{
  "num_key_value_heads": 8,
  "weight_decay": 0.031,
  "decay_shape": "linear"
}
MLP neurons of a small language model. Each row is named by its layer, matrix (up: input weights) and neuron, and shows model dimensions 0-159. Each number is 500 + 40 x the weight over its row's rms, rounded and kept within 0 to 999. Numbers have three digits each.
A block is one neuron, or neurons of one layer that tend to fire together. After each block is what it responds to, as a language model described it from the Wikipedia text at the highest values.

L3.up157:507533499522481468498513504407536580474579538527440528514527528490603517520501496523552549402534494455459543465500517546534451497548510488496530436424481530486494572407540556513517428467542484532484503472462501485470556436493451541473455514522426531504494511565528590526552528514473519511563474553510521487512499351489547481475536519451451464510569508509427508505483575520572484551522543430483449485503480506444509516513478454477423518522493481575506523472523471465535471498507423
Description: Early vowel in words. Vowel word pieces, mostly "e" or "o", right after a word's first consonant or two, often in names: McN-e-ese, V-e-zina, B-o-hemia, Se-lect, Me-eting.

L2.up59:564495539506487542548477477450510496540453497484606408482470496489589543446475500490452509492540473480515493508477548479498484532536554478527492469608478463473503447448530487539463531547533566416492439470515488521479502504552454431479500477437503476564456522501460465497505539530495498562434467480512554477492487493513442575446441491486523466450523515510523591513501517501443459474524520570507534432494505517483496525460527540483460525555438500519471533465450530581558593533470533
L2.up107:550527442484483559569499510452489461467513447489534478514604518456454445474505517547480474498540523476544463544436531521467546564553530581448577473513476482549443493538480476490547541520524514511509521452549528545541501543561467442531543509515488530558440512428543576542499473505496426472531503451500466466483504495491504558555472457511454510533516520585520437482577435544511435488482458509452453522466532501570501477495459455497459470529528490559442536419463524557627570534525539
L2.up453:567554489520497453447546459504450516507520544443580478482540516528527488532555519466518495511529532554458484471478573492464479540456522521438494485453420531461530513594472537509411532474483488610427437533530504498500557462509446468492553568452592489548562537503503453455475464556485472487559453436552477503431573442597472458542509488445499417449475520495465530575507506473462505537499533516495534453460575510483495459508481492495581477565476428536536493424516497551504570568446486
L2.up488:516487476537481505481504465528574528552418437511512509479479524570535512487521513498496503484484521476564476499556499517553474578484517380465535484582473556451620496426462426478515437496495553556442480583428507443488507545578455490476483481511523492521455479548525456542499480531511530548443543444552497527501439471540517556526450477500563458487511498538523460496445540431461479482477536609454511460485525492555547549445495441509460497618474507517516563452533468506531589498524574
L2.up489:545567472536498514510539540526526502592558489427456500404538483458490580426564475492409517532582435548468512501529487518453531454521450536492503556504600502463457427522499522541542491492521504499515508575542463513446501491541419550522541564458519536523544505498521541523562503582511495478482514432520425476437420426503499506467591537528547402473546499479521463528452514518513537530515476482444518512546557554436522533531448522480469461509537507430502535472510463524491488563521480
L2.up750:523454532433460467564504508525534503487444503415532518516445534465479488494508424447481484420471532478534484532516519433511508533463502501427515471468447424491522455563500494505437534530475528500415492472503582506519550479483473490486502509550515429487501492444530503508529502542537529539477513485479446511480619479588476533566464474514487523450554554557528529600470483478496584568497498477537487474503543516489464505459488536460464488479506567492587550478553481537488489564484514
L2.up1009:516515555527499445536579499461498493533508536578522478453505533546507490417556511470461470475479494555514414501418556535500450563512442445529496522547489485434481409532475433518428457525517629510444449515471526499541552525503446434536528497484542536492538511444463491550562460476448565503554510555489502397436500466517496507561538553566521508489483494551530506461565477537536466567505515497480492480435558543503548487474483485490493450534479558552459546469448510436555509486475507
L2.up1118:496503557544475489484610481477504518461532539441467468516553532479520537462529484470509481503479538459527520444479510469451524524489545500481493499554437488450527483465497491488418563556482492423454456515545534515540490522531473411468484487477516478490498544491505412467476540616549482494532460459540432539527489428490523514506490526538515567573537507476612484508461519533462502511467489466494485518453486494541488517619486450549575542538517526506538568498462454521459488476442529
Description: Split common-word endings. Word-final pieces that complete a common word broken mid-token, mostly verbs and function words, as in includ-e, wh-at, hel-p, all-ow, sh-own.

L3.up307:478575544465466544533505470507517495446512523507451452563499455498405493507510510477504464495502497518533508511546538500501512526486501525512572467503495513482471448484515528491475480537553509504478525424457491534440551548556445553492498522571511461479434472517514506465466462505514537516487485548443498549480559488563433550496533527463473465585416455485566561504482473524545406512579622505485503505558478501459472425481487503457534529484516380535491511423542524502498467480547473
Description: Segment-initial determiners and word-pieces. Opening tokens right after a paragraph break, quote mark or bracket, often determiners or split word starts: H-is, A-rea, "a mile", "At this".

L5.up35:499497509505531465452532499447536519470571527471471558489538510501497459563479428512489494418499385494476499469427449509544460484586495504546448455545451583513510489557501504500512447408525474520524542502488553476460540460489486525507495466612507525440477546551483493506556592478491509501463415490525453512482551497518562526539494457547478526504481496453410478427532578525521454491534464464456443498421470522486487537567546473444530504433518496458471514564536498532507584464457516
L5.up394:445515491520510489491534522539451495447462472392526572540590468493536516544532459495549455461425523458435461522487488491459489457505493519552579582478523519524550531536546435510478426581474478437447548447489506481543497477463493536536498507554541568474495469523498529552495434459523479533516528512505501539526552484557488520362520458536481551528471492503470561491531502519526442516532502513438505476481490492473527483496570499540515517544494532512508502549484571512498450488512591
L5.up421:529511560551515480487436484526528411518554517451456476466444501489514519503507462444489572488561472521554496448523457544458498470517481482499481506484578486529506458521474536541484458481459472453473477455463476460471435511425523494593526520498461486426426532507519524561550518512493552494519501509461559555473534526520465488431518465482536518536525470492418547551465483486505448484556483498520501495450495534468513510534510581459492544462574557531533493490533553469512518478529465
L5.up523:544472546473567574453546505451558479474540464478499473546585557492502548536471524490546462463528539537524490481491474528464437540465582542442465457501536488573586588533503614519513501469516524443481464594534513507441503473484460486521520442481532499565521501477496534561473458456575412494480531511538509446474503524561524495433456477512467444405500485466545457507524515475505532485489519510511478550556547453464453492546546420483496498487548498570526551438476454525474497485484549
L5.up527:522442540477514484467598490485501446416550509484533547458517560546465470532512463480515506491597513504507539477500433482481534454431509384494490523503436526549574519568496450463449518483478488440488505496429500568471539529503561498478492432492519462438502439500537473512535540496498485499457484503511471488530503477526474478482502493455459630477442458520419540478492524534547493487553547463535415461502497478461527501507463548445574493529522471448536462555403533448441501455509526
L5.up931:506496470502469514503588492505512459473491561460559458482574487436560520470508433477429439476504553495510507501478539508547465480541529492584501455412539534549481497429480459494506502496522558503451444457468450508497455389527434526512514542427532504524504552506572482528554514481536494526588429573504529556508557471496500515533451558476501449466543513533531569464486463486544509536436506483488491519428499472448417498542518531431474556491515515574523527455474440494499498476547594
L5.up1142:510463481534562531466456540494435492579488540554460487519496562433479550476480480464466520510579464424509512460526467474533556551515462481493487531516494559563501515572526525522511490514467465531593543494518538527505549480479488462485531529521495454481507533465487497519551501509480450508565420425484488534467487468476456522491503557561539516527477488428456511582426496521485575489469456479498481420451462477548392482500509482473469461498500468416428507502514478518462503554445512
L5.up1251:500503618528521456554535519510501491467542420442498538431488442494470493415494551478536476394536480480511521443540513505498469509415519529526422469500463514497492532534533478516505486527510477522530504494491561482479510539485494478571484521522459483498488519503479511528401546433523565480440475494542498519493471552488456478473515529490568434534576542475475526477429544457444453484520473420516445432523488516509401522444496496538495500516554483463543454461521509516502472532494501
Description: Early letters in names. The second-position piece of a word, just after a capital initial, mostly in names and foreign words, such as the e in Keith, Death, Keep, Želená.

L5.up100:504528539539545530498561569480505456506519437470509436479481509533494499512466490515530483555530524528517503509454549464486521554438539512559513530588502483509537435440454457462505465448504463496470489453501498559521525434570512507537538506516571540569471479452456492394499461576462490534525525505435474445497526496582512503490462586475534386510514491512489481462517462467471460464552557514525542556473523479459503409514613419502510562540508556600507547510478492520504497496527547
L5.up374:485553506527473506522490464473486562540439381500505504473468526516468453439527477511492487470497443456474477477405472507478540515519548527574516538537534490453483542420538551567532497453539513446446457509494494493451513509635502479481537523527490479518472476520522412465529435586511497548559515536440501489540482547477449500491443553407461461463503557495511542505451519495499469491481544470513583574425519535483446493493531438449472413542567485420499518555520518490547569468464514
L5.up565:499490570564543562536515530528463521503488462477484500393500579440512518509508487480576499403470525545535543519530502488471552545472516438489430560577487527498435509434484507539470431445553512461553483510511523476497591478521508466528426501509510487513419432539530501420508458525542475434528473515462555507475482471536495534476497519496539491464474520522555574458513491494522438482546491489563584516482497470498474497481531454483500484589467494446524615510503455541583440462462463
L5.up585:513491512521489530439431463439500518461446497398520422487417556482514523480515497490546461487570534430478496465450470484551497494532523526517487551648452541559582472491523530487493431442504553500549587536479489500550532450477527440543489515509511496553467509498532505533477502499511448485508441495501528469607509519491490419523463481535496561631492528499517460480455551548508475523497462537454501484527502528559478530534464492499496483516441543524470496493530483546490534446583590
L5.up626:476562488538553472468530458486473485489440508458541494483429516487515474469505436406538539486583552428477524481537522596454499461455503485579511439559471552504525534531476512469509468482464529483468534514476522434483544540562534503518487540477486470417432503532483511437525490509519513478613519421528623462471521411563493476525476505477506480449483543520527525456477451479552522437434549539527611564461537520568479494487565543497504514505472554509423515518543526481466440545512548
L5.up634:486554503465485534488527498466479492507502453450571482474452468460472472466570440451580532479511561496551497538496498511520526520497470453432480500465479473459520479435490492561583476533493559386474535492530482484589533490491487556482504498509444477467458500504537498389535497570518524471483590510448556491419486453480438568501519499527537494500530535499464464481461535564521502501491414536524538537466452397475547549477573453489512525511452472488458530481566476500560386521474474
L5.up730:527514488453497466451467436449511527508452489459594484435463460541432474486513458561515466527438483424533502508477578552523551573478520468483477492513524508492511502499472457477507486508563531539476488480467514521526524544533503491483544530510556446479475474572499482517459426555559472525463513409552568575517535508478499460505492487484504559488593497587450534502547458479513429502496529529570550555465516440511577506440536461478542527475570560489481509501526445491518539517513489
L5.up1125:476569537563457456514544539528445492524446515473527534537455494494505500506497504504491451484497430571482470449483543531472448521576517525530514504522439489483480501523495454464529591520525523424462551524497474528412464447464532483539543563553446552484475454480497521467381521488497558498502489497531503584518453477497498513554411490487533490449518500468456560476405477468492491464507539536509510487493499483511517493527488484511503542521569451449484444439513492508480518535487417
Description: Word-completing verb pieces. Final sub-word piece completing a word split into fragments, mostly verbs and their endings, such as cre|ate, vis|it, me|ant, add|ing.

L3.up206:462566416441498551503519505488434494382496459448524448497452507517473482479519494468459483538529512519429549498522540509446523563544418484522517493525478482559458491466467445464457504470524540546516434488443425567559503496584511527513523587442548553545463540524484546487404443478575487485413574474443526460560447441559572509556552535575480486497538489487473488426544546496531478460515455503498446512392481538504535492545492518534534487568499478548506523471537489492538430518506508
Description: Predictable word and phrase completions. Mostly "due" in "due to", plus "such"/"known" before "as" and final word pieces finishing a word (railroad, Orthodox, freight).

L3.up697:571505517488475436452513511450516454565527499543562432569459497449509459528493492474462561521465535487471474468474496558491532532559473486483522486545467478472488430537473472524476517433475581500466447508457506525518564573531498447466533572482527537561483546581463487463519462580499552571496445483544466395472475469491570535466569572547522562479481514538504512493482469521522458482519478497495518543469485540488496564518525444488532490522486479505438493456483503589533493472471517
Description: Word-completing verb fragments. Final piece of a common word split after a short first fragment, mostly verbs in narrative text, such as t|akes, dec|ides, g|et, me|et.

L2.up61:536460484470494496523484486559450469541538527410531547537552489505550599507479501490459548454482552591502533481490530447548484564535477475521468506528594534420500428468522478509478510487516500438420581533507431463477524513525540485523413434508472470479508511553502543538468394498461481527514436528474509519585474465425516461468459488459498491550454509458459440489518535548485500545533432492477391492501524477516513512541511554501388511478493516463510520559500474481510542479515489
L2.up152:467526460550514489520450475549493472477460537578512513446534450528548522487521470474551458469525559477485506626474505538502489505526530554528458482517437409538497503476511488496540521469472508492505537497521510471507519524545525504557525509473519485503450555509487515531479544512434491530483444441580532522434460453503437498434505467465484514536472568484504515427520584496484454487558529548487525510447446391503461516520531498439480483491437488465477530473528484497536467534516483
L2.up247:459530446581451521547490517540482454528423478441545570464502497516476444534515525487498529461501492473532479503435500496483464582523525488533515453595523438504511454488501475466495480491459507488495485542525573456559487540515476499498470481437462544452469522456500512525455554492510514507493434425501531504447508519504549513508492532552571441490467576502485490471470546484496468462503448561538526520450518498405500489487581453486549462442460569460497440487557405516464431455486472
L2.up390:534440435502485436505556518528592466496551452578506492469563532430529501503495526527535527397486435515530484463504457554521469475528409540461458482493585467496508503538533410559517537479521497468484523487511538523473418495464509483494517477532468487540418522542495569433552543495510476509476508493445536511434540499504526402464485467487471546514506533472461536453552542510468461478487527565446531472530555489491438525493608471494482512481460542565455483508476485529456438565466475
L2.up602:487503472491468456498465497486507489544503474437536511454503572465552490494422520523526447451485570529520447474502511506517475538476565457456528431560468412526455465472530482497512479458505471429497519453487540450516501511562468555492551483454486530544420522521555447506460505474500431451461458485535447515578412534545432455520472479530501502495511486516497512408469466416483524473489547511524497483464509544504500504498589540516605522472526504457488618450504503534450470530485551
L2.up765:438431595539533632543546509513547519589447567480574482465555486481471492498517461491540542506521490484477459511492499474445498509521526462499488552510530551452481504511504477460541416457489513558486554496484518528566438449519500459502446472520436475475461555465511533496507540468506491512451476482581500472482502522488490496545544458493541546497475530484467502498474525554554491428588518492491523545511502430513471420462520485538471531533530442494516471547445432496530472465538521
L2.up831:493424459435425512523528441530453495488505522529559567475485502453522471479539498446465504472444451488474486485401440499406525514593450497365461540613518525469565467557536429468532464550518502474531392528502553516515498511619500453529530460522528491531546508454543532465522494490486555485507502477477512487468463450543477502464494513575522498467496562496439523504576513485484498473528549503530536498438508432504487446480491509505523490515505557451541480539448434510438479543490507
L2.up1050:511470588465458539542482540479532421462506531475516529434503427460472504510551487487488544515541472472487527481561524517579538485511482575533453456495551507470465434524545515476537419519523352510459473504425516502500473494459505423461534415555474494388520572480531475500483483480528531472535465493603490569459471485446483484541502501564490457484554564562541515454469484457445577563478440492519471537509541505510517466453505526597519484560524507490532555481549434508535474549490482
Description: Word-internal second fragment. Short vowel-led pieces right after a split-off first letter or cluster, as in the e of K-e-ith, the a of T-a-ipei, the ev of S-ev-en.

L2.up134:486473528549538529508509522474485541511538505470444495521446484467532479500488513468479518448551433560528478503543496572560536461533505562547515484521467545454516550528562562479488491525521492470541412547550458475449548525498471479505458443475458462418499511467492434443505561572532527553490449527474461495490467500517536506541488485523494482440642520542507517519507550486479508548510540477520520437495548454446471500495503429473537393451481460546546409455521435503553506542487505
L2.up426:423523500497625506462560524516488510461501513521467512493533509492466456516511449457527518502470496499521567516504473495558540477445497518528518507389566506516528536542474494522498508512512517503554460534436448532439602459473496532471435553541501500442525498521561481438501500566498484482539483516525518506474426502583519561438478523491536494455588482476543514541501475554529513531470481501547483458517526557510513486482471452490519515522593539429481440516556474496492584408443565
L2.up521:540478477511500466507554513472456453574461588533576465457515506560508432503500493493463461567523462616544545483463596455493563555533509509436532500464470501547517482481554468538502467510441506521509518507485419527558504510500532509529488479462502498446539498520534490508490452563532428536491440518547481472524437474462465570515507559465560503457454433479523471531495445459481498550522465579515546500501435485508545494473552470453442479509479490477538464438536489487492563540591442
L2.up588:477445543513538508549486485486512562492515524470500392503505561520487469497487485468548479536518485463437466477472491542433536504508406506451483476516535438513478376539408484521506495461544459442597451540443531549532519532587453541557500560490432577492523582500466491446494497423459484449555453490514464512434496582498478561482594505470435526518485501543517565601480492475489503536490510498522565498480492476483480481484546461524464483464511500515479464561536444502457467466505512
L2.up865:423506503523565506584488492376434472482509465495379522484556465514435487523516481499532567506470466466495452517504484436491524500557481436453520448541475467457527577472436475470509476523486514549493531511516579549514574475484524513491499506550507463436539464517500474484499448463470531513531463556464482479498515562492546516439546456488544495529452507525558511506493461536462516530542515462593563492448508491521452456467459476468519537602578541477439435564537375454508486543518501
L2.up904:500461566547490525509505504500493496560521481505404528531457637522463478494464506434493503512410574579534555510515512539445430484477420460515541499439443488502504509493486481467548495502544543522450514509548524571446498503492446564504475462446531544428508432447459526499489541544462568479509531467522579505491491518541537513509462504514484538478551469457486504475439520514450512480535568486524436497449535520496509465553512536374532503475474506451521406508484421496484509497516495
L2.up1185:542594560518509472469460436496493457451501552480518456580507489461421526512474567484602511518513555468473578524536471541517426507564568501498443598518493491571548400512501424485523476512471550529486543572554504530432505513536563569504533506561463489452435538438474519469525483498521460548535500465548528441456472488508560487488492532550481508519490517450487512479493449459497478519537477490480551430508467511482526504450569478485489546488463416411504430462512517517486441513470407
L2.up1224:438490495536534513455523502500435441480464486503452455491444518484490473528433493470508502490476480494544507547559472534502539483572448523415522502522511505499520531545493484445521572460519505526499519499505512489594451476518501491540481565539517540445461535506511398509442540482525458468532418457551431552439358512474519520514538408515511458496528492445460425484504512499466525595513509601585510474467536528551513533537526429501441564441419436544487421534476472510488463467510496
Description: Split-off initial letter. A lone capital letter starting a word at a paragraph, heading or quote opening, e.g. F in First, C in Current, S in Singles.

L2.up84:431566461519446479499423454492459490447487451516532464475588474546454456514486447451512490483425490457510527451517478537484515587533444617484576550442539522522512591559528519506492546554476481474525552499500514469466546460520487405468457543467505457533507484454526507447502466456480441462484473489527528501384444519528563500496545529454504436443555470454527485491522457498495537434484504570498431544496594570550464487479478493522528492508475498583519541586597492529513563499428523
L2.up261:476526442530369526477529501513550454518527496475541471550541512497517442521480486545507449519455512558483502520521518423505532346492532456483516512461488445496511557505560531475509476527504504489498582464486591529549501519561530457571502503542575486501487483562421496491435486476451456534544569400480430486525458526519502506487551509565525461479449509513465490563459507466531539495570497473548478535481551496545487510486487506487505485520508418545476511541519523482463451478532521
L2.up553:493452535513526506519505475448581531462463474472481482458546514521494536484473473520503454534508539407421451479481532572495504386541506459485529519471529497473584482507509466440435585510559546438537512495456504448470545394549522538531501576438506533569494544478529530432551470546511530509541538423411511497508504500518446527452518556523506479526459454446509433535519479469598502519519517520489432433467540456537503492488500498580552423489528503512533503521500453464471462494500465
L2.up720:491546438484514492559493560528511508442528478501476500536497497474508495457568477402524481484477516532449556491451470554533475463479444392534536527565484509427584513487481510550576541466475493499505507551499477526519548529522498411532453460483474454517487482494499532553404496548512417483549479561483543487449459513528457465439425478525468516451505504523421500490538568528517500487540539510467443483490561477511452556487422437543485544490550483467525434557476473466515533517503495
L2.up766:524468548470539517490423490541465471457522475584577513500532566520566444472498543471452477582406531554485500523467495573471488529483498465511579535487422546501570568512532565464523447478515548475482496491520530504544431517581459489515546511498555560465514455547595484473614526476505515523424559497502495459488497495516589511482533469460441445505514524490466412469505512458542499477506545578464503512527521441511528533450454474415461544491448496460541487557449525512433519538425545
L2.up989:450459515457528530525452432518558485515568496468528526478528536512554513567509521549540494517554431457521511475513517491533514483505418510483474474476500534463436544527511570470510488544468506470596506578500469427451479515536463585504531524505434543543490454498503520506533432461486464542482439470472482478497581479505460427527501447476484496507496514472503447608453505543419417524496562502486488515509543523516470521494438449489474475477396458506512515440402585469547465473503476
L2.up994:468491568565493504478557519511499494517513472472507416474486529525543517517526493492540490509520469451493505470461506485471589485515467439499500414483478577453484455536461488496500576485588492470467555550544524470546453516470535472434536549502527523538457530459498605553492528472518550484518533443413515533481529504555566508450533494502434537526541519478533477513547469540488501504545459499483559464481522517470496499451545499497527554501493524513472501472541542492507595551545515
L2.up1247:368543531519484547522471422503457515536517484491482553482529493426477598519547525524489492502511491549549541545537479484455517476510511471546466461456430506548492612572535577516493572517473493497514474534564491403479572528444501517519454543549484436599544489500506555468560441507484454539557499496525533549457507489492495432509487480571553481495466512511505439562492421466545506562483447563504454504464521499488427467566506512509460464529473473421467497493469477443459453511540444
Description: Department word completion. Mostly the "artment" piece completing "department" (War Department, academic departments), plus common words like However, such as, known, government, public.